Part of a small language model's weights: MLP 2304 SiLU, vocabulary 17371.
MLP neurons of a small language model. Each row is named by its layer, matrix (down: output weights) and neuron, and shows model dimensions 288-351. Each number is 128 + 32 x the weight over its row's rms, rounded and kept within 0 to 255.
After each neuron's rows, "fires before" lists the tokens most often just after its 100 highest values on Wikipedia text that the model never trained on.

L6.down143 [155 172 147 142 107 116 192 136  94 181 114  90 125 141 101 151 154 122 188 197 158 107 168 141 161  77 167 146 109 119 169 111 122 144  86 119 131 180 143 113 151 114  86 117 125 139  94 127 152 125 147 188 113 167 127 158 178 134  73 116  97 137  60 122]
fires before: "0", "2"

L6.down415 [142 145 176 134 154 116 119 122 102 119 191 148 157  69 142 100 188 133 109 139  47 160 124 140  87 156 111 133  73 138 116 126  82 145 126 101 115 160 102 116 113 123 126 181 121 118  51 141  63 110  80 148 128 154 114 103 166  96 110 125  97 157 119 118]
fires before: "1", "0", "2", " "

L5.down1464 [168 172 118 155 125 169 134  78 156  99  73  98  93  67 111  89  87 113 101 118 135  95  59 106 151 152  84 186  95 114 118 164  86  95 138 148 153 125 134 166 155 145 123 152 149  77 139 114 145 140 112 125 146  83 152  84 139  97 133 111 139 136  91 103]
fires before: " |", " |\n", ";", ".", " ", " ("

L6.down435 [ 83 151 135 184 141 138  94 143 141  80 127  98 123 138 153 124 168 179 174 142 149 168 135 137 107 189 157 147 128 164 173 105 129  93 131 141 110 148 110 169 105 166 162  64  74 108 119 167 191 119 177 156 108 175 123 156 127 144 147 136  95 102 112  73]
fires before: "5", "4", "3", "6"

L6.down1687 [121 149 148  92 136 141 115 106 156 105  94 174 134 144 131  86 117  96 106  88 188  75  37 141 118 209 139 164 105 113 125  70 113 137 122 159 109 181 104 130 111 121 166 112 132 167 151 115  79 138  92 142 122 107 127 109 173  99 101 158 168  98 126 140]
fires before: " of", " Division"

L5.down529 [128 131  38 135 139 117 163  79 158 186 106 103 177 182 160 136 173 138 121 208 101 116 111  86 111  89 142  48 125 133 176 152 138 134 123 100 123 200 128 147 120 117  81 102 160 174 127 135 126  97 172 170 178 171 132 114 148 167 119 161  90 165  94  72]
fires before: "2", "0", " ", "1"

L6.down1595 [105  95 207 147 147  97 169 127 142 101 151 153 179  77 116 129  89 165 157 103  82 127 136 113 121 132 150 133  86 108 146 171  54 102  43 121 155 102  86 128 167 179 100 124 127 121 114 116  98 160 114  80 209  97 163  82 121 105  33 124  46 146 139 109]
fires before: "2", "1", "0", "3", "4"

L6.down1787 [130  96 107 125 104 136  86 158 104 134 136 127 152 189  96 138 180 172 149 156 112 135 106 101 123 154 116 160 149 160  91  67  79 144 113 113 124 130 158 128 116 131  78 151 126 110 167 121 114  95 158 139 167 146 117 122 150  89  81 117 122 140 196 106]
fires before: " ", " |"

L6.down2209 [114  90 119  59 111 113 171 129 125 110 114 138 111  79 100 129 116 142 108 146 109 109 135 135 134 200 159 168 130 125 153 209 133 129 134 109 147 131 164 119 156 102 125 163  74 127 115 113  82 173 141 207 153  91 169 115 114 113  92 151  66 149 124 151]
fires before: "1", "2", " "

L6.down1181 [ 97 120 158  98 120 146 151 178 131 167 123 147 123 158 203  81 140 148 161  92  70 133 171 146 138 139 116 129  82 105 145 108 114 132  67 136 108  84 121 119 151 214  67 155 166  74 133 149 114 111 167  91 119 112 214  78 124 101 155 180 148  84 143 114]
fires before: "0", "9", " have", " be"

L5.down1404 [132 142  69 105  69 129 153 168 214 105 143 121 141 131 105 174  94 101 114  56  82  94  86  86 158 120 139  75 133 136 129 188 205 152 140 167 122 126 125 159 144 146  99 131 202 117 128  97 129 154  91 109 130  88 151 121  40 142  90  76 118  74 132  84]
fires before: " ", "0", "5", "2"

L5.down1178 [142 119 152 123 123 135  86 133 155 120 124 104 158 124 101 144 104 144 125 132 112 122 108 128  99 135 106 128 134 149  87 104  88  69  48  90 146 177 151 187 111  98  88 144 106 141  93 116 112 132 150  93 138 181 140 170 125  79 139 183 123  97 155  99]
fires before: "2", "1", " |", "0"

L6.down1899 [177 145 100 135 148 142 131 135  84 158 171 155  95 142 135 169 170 128 139 127 142 132 145 115 181 153 198 122 133 154 118 116 130 134 139 112 122  98 127 138 152 132 131 163 121 162 116 195  78 111 124 124  93 135 174 105 128 116 147 140 147 171 119 150]
fires before: ":", " -", "–"

L6.down1509 [177 103 128 114 102 196 130  97 223  79 157 147 146  76 100 180 169 100 124 151 184  52 111  80 168 120  95 168  81 133 144 151  83 172 154 138 131 138  99 149 124  74 124  84 156 145  86 118 146 101 125 181 141 151 124 162 181  79 162 136 113 119 200  90]
fires before: ",", ".", " and", " in", " to", " at"

L6.down1848 [154 177  54 135 153 103 188 158  94 110 107 121 136 119 156 124  67 166 121 150 121 106 132 126  98 117 112 157  59  99 126 100  28 127 122 150 101 151  96 112 154 153  97 178 111 191  83 160 172 161 112 112 165  99  89 139 118 168  85 127 138 149 135  70]
fires before: "5", "0", "8", "4", "7", "6"

L5.down1467 [114 130 153 170 140 129 155 142 117 106 163 127 155 135 162 141 159 159 157 109  98 152 130 140 255 135  83 100 133 135 102 101 102 141 121  84 168  77 100 101  91 117  96  72 151  65 131 117 151 150 129  81 153 165 154 172 172 162 113 107 127 153 178 142]
fires before: "1", "9", "2", "0", "8", "6"

L6.down704 [ 78  94 124 148  95 146 120 135 132 171  59 159 186 128 111 124 147 120 112 117 163  89  88 151 137 179 100 150 111 137 150 200 109 119  87 138 150 136 103 115 139  83 152 124 121 126 109  57 136 153 138 128 119 155 177 110 125 142 117 127 142 121 140 131]
fires before: "6", " |", "5", ".", "7", "1"

L6.down1203 [180 163 110 178  80 174 124 126 131 203 127 111 119 128 125 109 136 141 171 117 142 126 129  96 108  90 142 117 132 113 148 159 163 116  99 141 122 145 152  91 144 108 109 156 100  99  70  82 138 167 124  64 131 120 135  62 125 151 169  94 146 176  86  75]
fires before: "1", "2", "0", " ", " the"

L6.down517 [107 142 147 118 174 159 110 139 155 154 132 129 203 160 113 113 147 135 126 177 136 155 185 160  76  99 164  85 105 144 153 127 195  81 150 127 172 124 101 142 132 164 113 113  83 125 184 130 148  66 127  88 130  98 140 140 143 119 171 156  82  87  92 180]
fires before: "1", "0", "2", "9", " |", "7"

L6.down258 [ 88 152 165 182 158  63 145  80  79 181 145 153 129 101 108 167 136 149 142 140 179 105 120 141  84 148  73 132 110 106 154 124  80 170  92 132 101 113 117  83 183  74 142  75 127 115 106  87 115 151  82 122 119 137 100  87 167 163 134 113 112 155  79 125]
fires before: "0", ".", "2", "1", "3", "5"

L5.down1653 [145 123 113 142 158 171 146 114 171 106 112 149  94 145 126 146 192 138  60  41  88 143 135 132  68  90 123 127 177 151 126 120 129 164 188 149 120 143 156 110 168  81 203  59 116 155 129 135 116 111 120 125 130 126  89 116 106 133 130 146 138  94 137 152]
fires before: "0", "5", "3", "4", "2"

L5.down1069 [110 108 152 159 116 155  92 120 109 132  91  88  77  89 158 163 150  86 136  75 154 143 176 108 160 146 108 197 104 120 122 146  97 154 141  75 156 196  95 108 153  70 154 126 181 123 101  83 123 118 138 112 112 133 140 160 146 147 122 146 194 127 117 140]
fires before: "0", "2", "4", "6", "8", "7"

L5.down2205 [119 149  94 119  94 139 104 120 109  96 108 150 157  93 112 113  92 133 176 143 178 145 115 146 128 151  93 132  73 166 167 123  79  95 130 150  98 139 187  97  85  98 121 107 131 179 119 123 111 170 162  63  86 163 156 152  95  84 129  75 119  90 167 128]
fires before: "9", "2", "1", "0", "5", "8"

L5.down102 [171 137  94  98 109 180 124 117 148 136  90 198  91  36 127 183 118 140 135 208  96 116 105 136 135  86  77 145  88 138 104 129  93 107  88 111 122  83 136  60 135  76 148  50 160 183 103 129  98 145  89 104 170 143  82 144 140 123 140 107  90 141  88 120]
fires before: "2", "3", "1", "4", "5"

L6.down1235 [166 189 144 105 119 101 108 130 103  58 117  79 152 133  92  35  74 145 157 143 145 126 174 146 129 184 142 190  90 101 178  97  68 100  58 126 145 124 189 143  99 124 136 137  97 211 139 110 201  98 125 132 125 130 148 131 102  76 146 137 111 171 128 134]
fires before: "6", "5", "4", " the", "1", "3"

L6.down489 [103 111 112 115 129 112 149 115  97 123 148  84 178 144  92  80 197 120 150 138 120 159  87 183 173 112 120 147 158 100 168  79 129 104  94 114  73  77  56 135  96 143  88 151 116  70 142 125 130 105 127 137 151 110 114 131 132  99 149 156 162 141  27 110]
fires before: "2", ":", "\"", " ", "3", "4"

L5.down1084 [108 106 108 149  85 188  97 169 154 126 198 131  72 117 139 121 170 125 112 190 106 156 154 152 167 157 122  88 113 103 191 119 140 180 130 121 161 128 180 158  87 126 154 127  98 110 132 139 161 144 126 123 153 122 124  70 109  95 130 178  84 177  80 168]
fires before: "-", " ", "|", " |"

L6.down786 [113  70 150  85 114 119 198 100 165 122 132 167 130 119 119 131 107 122 166 153 113  95 173 119 140 163 172 150 186 179 191 150 161 178 115 128  79 125 165 166 162 133 162 142 149 117  85 133 174 119 119  89 116 136 117 114 152 101 178 116 106 138 184 157]
fires before: " by", " in", " at", " on"

L6.down1733 [158 110 111 159 144  81 130 102 134 101 122  84 122 103  99  56  88 167 135  79 187 149  97 196 102 131 131 152 111 140 169 111  97 128 142  98 138 188 162 124 118 190 143 143 154 142 110  77 145  93  70 164  96  98 102 102 188 165 171 165 143 152 142 120]
fires before: " |", ".", " in", " of", ","

L6.down575 [125 101 169 119 159 205  40 138 103 156  53 155  95  89 119 117 158 110 134 176  97 128 128 139 167  68 166  78  96 149 158  99 130  30  88 148 112 143 151 158 163 111  81 169 135 113 140 143 107  76 129  84 149 137  71 130 120 205 126 157 135 150  93 158]
fires before: " ", "1", "."

L6.down150 [126 111 116 104 131 130 153 125 105 142  91 213 135 146 167 154 146 184 193 148 151  42  98 134  80 143  95 115  93 121 117 140  86 148 171 115 176 138 104 179 150 134 141 100 130 117 107  89 120 193 115 136 112 179 114 120 103 156 132  99  83 152 103 130]
fires before: "2", "3", "4", "1", "|", "5"

L6.down1354 [188 133 114 139 134 149 122 113  94  91  74  93  69 115 100 115 135 129  84 140 145 114 150 163 175 129 115 119 111 103  84  72 114 114 175 184 144 111 131 137  98  91 139 109 105 124 127 130  68 138 127 126 123  38 155 145 139  92 159  44 173 117 176 132]
fires before: "3", "8", "1", "4", "2", "9"

L5.down2056 [122 126 159 170  97 138 104 102  63 100 119 136 109  87 138  72  20 138 104 102 125 168 138 151 110 110  64 146 120 116 193  81 192  58 146 143 154 159 108 125 144  79 142  20 129  92 134 102 120 116  87 129  93 104 122 107 113  82 100 109 187 129 155  60]
fires before: "1", "2", "3", " II"

L6.down1579 [202 132 133 141 126 188  86 167  98 218 134 121  93 154  72  87  91 119 109 144 108  95 102 101 108 125  94 109 129  76 162 119 117 122  65 133  88 138 141  91 100 149 104 101 187 109 155 140 106 141 112 130 146 125 113 108  85 178 134 100 137  84  77 143]
fires before: " ", " the", "-"

L6.down1315 [117 170 140 105 178 170  94 159 110  50 122 153 150 107 126 164 126 101  80 122  99 154 131 110 122 131 130 159 128 107 111 183  89 151 136 144 100 104 134 104  97 125 179 137 105 121 121 101 103  93 111 169  93  97 105 157 112  99 128 108 152 151 124 137]
fires before: "1", "2"

L5.down1510 [125 131 125 120 107 144 134 119 171 140 109 136 115 132  87 141 137 137 143 121 109 127 147 111 144 120 169 126 150 172 128  85 173 192 149 119 183 104 143 165 151 124 158 120 145 151 113 111 107  95 140 100 116 136 138 114 123 103 196 177 130 164 104 159]
fires before: "-", "2", "3", "1"

L5.down402 [ 66 137 136  90 181  92 175 135 159 133 125 140 137 128 101 163 155 186  80 106  94 172 134 120 127 162  97 175 161 181 149  78 119 124  89 173 200  94 136 114 128 121 131  31 116 108 100 101 162 174 118 136 148 117 104  84 169 180 147  99  99 140  75 108]
fires before: " ", "9", "2", "0", "1", "–"

L6.down937 [157 136 158 125 104  88  89 151 179  89 165 121 174 155 114 123  77  88 149  89 125 191 131 106  98  79  97  81 110  80 132  91 120  91  78 114 135 151 105 132  84 182 185 126 172 108  84  92 110 145  67 167 150  81 121 138 134 180 121 110 159 150 105  69]
fires before: "2", " |", "1", "3", "9", "0"

L5.down483 [ 99  90 112 121 119 138  71 153 175  93 155  41 107 130 116  90  63 109 141 165 145 111 143 168 122 166 145 137 166 161 104 105 148 105 139 118 109 164 145 146 105 145 146  80 172 114 138 128 130 118 188  96 153  95  81 139  83  97 124 151 100 127 139  80]
fires before: " ", " |", "2", "3", "4"

L5.down1420 [136 128 190 158 111 199 136 168 148 101 111 171  69 100 166 117 197  85 114 103 102 169 172 170 117 123 172 194 119 149 109 135 181 169 170 150 119 133 160  67 196 171 162 188 138 110 119 120 140 101 117  96 122 103 139 150 124 123 136  89 169 197 126 144]
fires before: "–", "-", "9"

L6.down2201 [141 134 130  38 158 151 111 174 132 123 110 128 113  95  91 128 148 126 151 135 201 138 131 100 214 136 212  97 129 147 137 150 106 109 123 112 174  91  81 140 125 133 178  77 156  95 188 154 190  87 139 134 176 105 116 141 144  95 112 150 175 107  92 137]
fires before: "0", "1", "5", "3", "4", "2"

L5.down139 [121 168 158  74 118 139 143 113 171  99 138 199 199  74 140  62  80  80 133  97 164 129 162  90 103 104 161 114 126 167  64 145 111 160 129 131  81  90 150 132 145 188 102 228  76 157 124 109 161  97 188 107 121 174 115  95  99  64 106 141 135 105 145 123]
fires before: " |", ":", "0", " (", ".", ";"

L6.down4 [170  71 153  97 120 140 109 128  82 163 107 158 141  99 111 118 159 180 176 125 128  85 111 116 109  73  79 129 148  98 154 156 162 131 117 136 167  93 148 121 126 138  96 171 126 143 145  64 126 196 153  96 120 120 135 152 101  78 143 141 134 119 136 140]
fires before: " of", "9", " to", "ed", " on", "ing"

L6.down699 [145 162 114 187 148  85 148 111 119 102 142 139 106 148 160 102  90  61 186 179  84 122  72 168 140  84 129 145 156 126 130 149 114 144 148 150 111 114  94  57 206  88 133 108 100 115 130 124 118 142 182 133  88 158 150  91  82 164  76  99  70  70 128 191]
fires before: "1"

L6.down722 [ 96 145 170 176 106 125 125  76 123 104 128 118 101  57 134 139  66 133 180 122 116 156  67 173 126 141 139 118 127 141 111 177 137 169 124 176  94  81 135  44  94 159  80 171 111 149 111 105 115 118 147  88 142 114  96 171 119 167 162 118 106 139 176 153]
fires before: " |", " ", " |\n"

L6.down790 [149 131 130 170 106 177  83 169  93 120 123 157 128 147 118 117 158 109 164 153 138  52 143 112  75  79 101 119 151 121 125 138 117 171 116 128 163 140 125 107 135 118  68 169 124 146 188 160 115 156 108  92 103 134  89 128 125 164 114 128 126 130  88 142]
fires before: " ", "1", "9"

L6.down873 [123 169 132 142  41 146 124 171  99  92 113 163 165 135 101  46 131 148 131 156 156 132 158 174 150 103 117 167 174 161 162 145 106 127 128 110  97 161 162 144 139 135 133 145 157 156 182 145 126 102  85 125  60 123 144 180 160 190 165 136 134 117 137 100]
fires before: "1", "2", "0", "3"

L6.down1842 [127 162  82 121 182 147 103 161 157 136 114  72 131 107 144 162 142  64 142  98 188 128 143 131  97 143 142 151 120  75 145 196 198 187 196 133 156 111 161 165 141 126 116 108 126 152  99 161 154 132 163  92 129 133 166 144 112 147 132 125 146 136 132 118]
fires before: "1", "0", "2", "3", ",", "{"

L6.down198 [120  88 171 168 119 111 179 114 171 132 148  93 181 118 114 149 143 148 108 116 122 113  98 142  72 111 109 129 151 113  68 117  77 136 194 172  92 147 144 125 165 120 126 200 124 118  91 133 179 132 157 181 177 156 167 103 128 129 124 173  99 101 109 151]
fires before: "\n", " |", ":", " |\n"

L6.down356 [179 131 179 148 135  60 180  70  86 150 165 167 133 154 141 117 116 121 148 169 177 123  56  81 101  86 113 165 128 169 119 115 108 127 121 239 124 160 159 123 141 128 117 103 135 137 166 147 126 117 161 147 156 108 132 103 157 134 110  88  76 138 113 181]
fires before: "0", "2", "3", "1", "4", "5"

L6.down1079 [ 76 104 144 120 118 161 210  85 118  90  66 124 119 174 139 147 161 175  72 165 129 144  91  80 135 134 135 199 133 162 100 167 100 138 153 116 163  65 122 164 130 157 179 156 145 121  84 155 119 208 161 148 110 128 126 123 136 113 162 161 131 109 159 143]
fires before: "7", "2", "9", "0", "3", "1"

L5.down1253 [ 73 155 185 145 143  92 143 194 176 143  74 131  83 106 104 159 122 141 153 158 143 118 148 108 152 107  87 157  89 120 182 138 170 141 182 157 107 168 112 167 109 115 153 140 152 157 214 133  70 124  95 144  62 139 105 130 148 117  88 106 141 140 108 124]
fires before: " ", ",", "1", "2", "3", "5"

L6.down387 [148 164 129 105 129 118  90 156 126 113 149 127 180 117  73  82 133 123  96 167  83 130 113  58 148 126 133 160 174 114 185 168 114 151 106 149 209 130 136 123 134 135 104 115 167  97  77 102  72 147 174 177 118 142 132  74 101 109 103 131 127 125 101 154]
fires before: " |", ",", " and", ")", " (", ":"

L5.down198 [147 136 184 148 102 133 164 112 157  68 127  66 103 119  88 163 101  74 106 111  68 158  85  88 129 181  67 106 168  97 113 132 155 116 119 108 151 144 170 134 133 123 145  94 152 138 121 122 138 130 138 115 161  94 149 119 105 160 100 164 152 124 178 158]
fires before: " ", "|", " −"

L6.down964 [120 102 145 156 126 135 117 129 128 133 140 145 125 108  90 169 151 144  53 120 175 154 133 116 105 161 171 121 124 118 166 167 130 120 176 157 116  84 152  96 214  84 150 125 172 103 170 153 170 174 175 148 142  70  82 145 104 128  85 174 104 136 145 126]
fires before: "0", "1", "2", "5", "3", "4"

L5.down291 [ 71 119 158 138 119 109 174  90 150 124 133 114 156 148  85 113 127 135 116  92 153 113  91 127  92 136 175 143 167 137 224 158 107 166 163 154 141 122 101 135 107 124 178 202 169 178 189 131 127 150 139 127  74  33 150 116  91 165 137 144 132 126 124 159]
fires before: "2", "7", "9", "1", "6", "4"

L6.down1669 [118 133  89 160  57 159 188 112 181 188  97 160  59  89 115 174 125 125 142  81 136 177 112 191  93 110 126 154 145  86 145 122 121 136 173 134 121 149  99 184 117 126 128 162 128 114 136 130 153  76 111 169 100 125 190 101 116 126 133 145 166 227  99  72]
fires before: "\n", " |\n", "|"

L5.down2017 [120 145 198 159 149 108  97 114 101 123 101 151 149 166 114 155 140 119 120 134  83 189 142 115 129 113 165 143 128 154 132 165 147 147 169 160 150 158 209 158 129 171 133 142 145 120 156 134 147 126 131 129  57 105 157 156 139 123  90 158  72 144 154 151]
fires before: " |", "1", "2", "3", " of", "4"

L6.down170 [ 87 111 128 178  78 141  94 165 149 127 155 122 166 140 158 105 124 140 150  92 164 143 116 201 132 130 191 112  96  96 187 100 157 115  82  87 131 130  97  98 138 205 163 145  84 158 156 131 116  86 160 157 150  65 159 190  71 116 176 145 127  68  92  92]
fires before: "1", "2", "8", "9", "4", "6"

L5.down2237 [122  91  68  97 166 135 120 141 108 128 134 137 177  49 129 118 127 111 146  76 152 124 110 129 112 149 163 150 224 148 109 132  90 148  84 114  53 114 187  71 138 161  96 151 120 116 118  35 133 136 146 159 124 148 117 126 116 128 130 131 131 171 137 142]
fires before: " ", "our", "ar", " War"

L6.down1484 [141 204 117 135 144 110 148 153 116  78 114  85 174 135 125 115 223 124 111 141 176 180 139 136 133 117 155 132 107 151 138 188 109  81 138 133 171 162 128 190 135 102 112 125 111 125 113 230 107 125 133  77  98 135 177 120 118 141  97 110 101  84 108 130]
fires before: "0", "8", "4", "7", "5", "1"

L6.down2192 [186 123 140 138 195 118 129 169 127 134 133 104 116 177  87  90 159 118  87 103 124 146 188  68 139 103  99 166 118 120 110 180 160 170 127 167 176  73 177 107 146 103 124  60  57 116 130  93 150 117 112 106 120 105 145 130 121 134  80 167 134 154  81 145]
fires before: "1", "2", "3", "5", "7"

L6.down544 [157 130  94  83 163 173 110 114 172 115 239 111 101 146 121  74 160 144  95  82  86 186 149 146 152 146 164 123 145 133  83 122  95 128 102 132  92 117  78 162 144 165 145 117 128 150 130 132 130  80 171 136 117 135 145 136 189 116 169 121 132  92  62 106]
fires before: "7", "6", "8", "5"

L6.down1881 [125 147 198 137 210 151 107 106 150 144 148 105 167 119 194 150 125 168 153 158 145  62 138 101  99 165 207 134  94 132 162 145 116 110 129 144 146 119 161 129 161 136 107 145  58 147  93  74 135 181 126 123 103 100 101 112 121 123 141  94 137 158 113 173]
fires before: "1", "2", "0", "3"

L5.down1623 [171 130  67 104 198  79 134 129 113 123 104 157 106 102 151 168 134 158  71 138 113 169 107  90 156 145 103  93 155 164 155 123  81 142 107 115 172  88 123 132 147 129 113  91 177 119 109 138 133 108 201 112 119 162 105 112  91 126 205  91  82  94 175 138]
fires before: "0", "1", "2", " ", " |"

L5.down1109 [106 145 193  85  99  93 144 141 121 118 130 143 111 144 120 105 149 143 128 102 116 141 175 143 104 142 163 168  99 105 167 178 103 137  63  99 127 107 181 116 153 234  88  83  88 157 123 121 104 160 215 144 138 125 137  97 131 107 181 105 168 121  95  65]
fires before: "9", "0", "8", "7", " November"

L6.down897 [150 155  78 124 108 113 143 134 127 110  50 133  39  70  83 114 101 138 107 144 131 108  91 121 134 125 131 121 122  94 154  89  88 116 164 119  55 125 134 138 138 110 137 108  86 122  95 186  96 120  80 159  89 123  91  97 125  84  78 129 113 163  84 157]
fires before: "0", "3", "9", "1", "7", "2"

L6.down456 [ 89 132 149  97 115 138 175 181  82 157 155 160  72 146 117 117 147 127 120 160  92 164 177 185 137 127 137 123 136 157 161 184  71 149 118 137 110 114 156 101 114 215 133 170 105 157 129 115 166 163 186 117 156  97 159 154 126 115 117 121 155 140 227 115]
fires before: " to", " on", " that", " in"

L6.down1652 [107 106 161 146 131 125 157 145 143  74 140 109  85 164 156 167 103  80  27  76 178 119 237 129 153 143 151 124 113 164  87  98  97 117 139 144  94 100 157 171 127 145 147 192 153 116 136 159  78 106 114 192 110 134 135  78 132 132 111  84 139 119 189 135]
fires before: ":", " ", " (", " |", " -", "–"

L5.down1782 [137 149 175 170 124  90 107 133 142  69 149  95 140 158 142  84  55 166 131 160 107 104 104 104  87 187 159 145 172 135 120  67 119 130 127 122 170  99  94 163  98 100 114 112 102  96 157 144 141 121 106 120 119 132 162 102  96 144  90 122 115 107 173 105]
fires before: "9", "1", "8", " "

L5.down825 [141 134 184 115 147 166 140 103 107 148 100 180 123 149 174 110 131 148 116 141 189  83 121 178 128 124 125 149 113 113  63  76 125 199 131 111  83  96  91  92  98  93 105 127 153 118 156 135 102  91 217 101 120 125 149 117 117 162 107 103  49  65 118 201]
fires before: "8", "9", "5", "1", "2", "7"

L6.down1387 [135 131 185  73 197  99  90 104 123 112 154 152 129  72 122 120 227 146 109 144 182 140 198 141 157 149 177 108 132 161  85 157 142  48  95 141 109 112 159 129 116 145 119 110  79 127 139 154 142  42 163  77 122 120  70 109 129 111 113 129 134 129 125 138]
fires before: "1", "2"

L6.down1750 [130  85 153  88 134 156 160 117 150 164 144  97 117 130  83 112 160 160  80 134 129 122 128 166 140  98 108 139 104 136 102  92 152 117 133 110 105 146  96 119 156 157 179 122 176 161 133  59 130 114  90 164 127 130 104 139 133 100 146 113 108 151 123  92]
fires before: "8", "5", "0", "2", "9", " |"

L6.down1620 [126 113 122  77 140 144  84 115 110 131 139 121 133 151 144 103  74 102 108 152 136 121 158 117 125  94  88 109  94  65  99 161 123 151 112 170 145 121 147  90 133 136 146 132 145 128 129 113 141 137  78 135 102 138 134  99 127 151  97  95 159 135 101 164]
fires before: "3", "4", " |", ".", "5", "2"

L6.down1586 [134 141 144 110  93  55 195 162 106  89  90  74 150 238 132 102  91 136 166 162 127 114 158 165 113 131 186 171 144 161 131 116 150  93  96 123 164 171 116 143 150 126 107 159  70 122 141 130 153 123  89 136 125 123 130 108 110 108 118 152 118  82 135  76]
fires before: "9", "8", "6", "7", "5"

L5.down1496 [123 159 109 135 126 187  84 137  79 120 138 198 113 121  95 143 176 131  90 112 115 157 155 143 153 150  74 185 125  93 128 182 110 139 131 123 133 159 118 150  87  84 147  76  88  87 160 176 117 121 137 148 122 145 145  98 104  88 126 130  63 187  87 134]
fires before: "|", "\n"

L5.down114 [110 105 125 105 123 107 149 158 117 127  88 164 153 187 157 117 159  98 198 172  94 134 108 135  67  80  79  94 114 112 122 147 162 104  99  82 129 134  90 116 101 155 209 130 124  94 137 130 122  96 138 156 177 114 111 153 168 118 132  82 104 122  75 102]
fires before: " ", " |"

L6.down1737 [119 185  95  92 179 126 140 177  69 154 126 114 147  93  80 166 181 165 177 136 115 156  69 181 156  65 145 134  99 135 131 109 138 108 123 105 124 111 104 159 186 119 128 110 192  88 114 134 106 147 140  73 101 166 116 161 211 151  95  98 120 135 139  97]
fires before: " ", ",", "0"

L5.down1869 [144 196 139 125  90 121  94 117 138 140 144 111 163  68 171  98 123  99 169 141 135 165  90 105  85 119 198 130 122 139 151 133 118  66 108 149  98 165 109  92 124 127  65 140  92 148  75 125 192  80 156 188 127 113 105 112 108 239 131 201  84 106 136 127]
fires before: " "

L5.down375 [149  83 117 126 116  70 156 112 164  91  94 153  96 130 100 106  86 146  82 126 120 107 202  85 152 174 150 139 121 171 150 120 140 176 153 140 125 126 123 148 125 125 116 164  94 138 177  67 138 159 154 161 120 138 190 102 125 142 150 132 109 134 134 243]
fires before: " by", " to", " in", " with", " as", " at"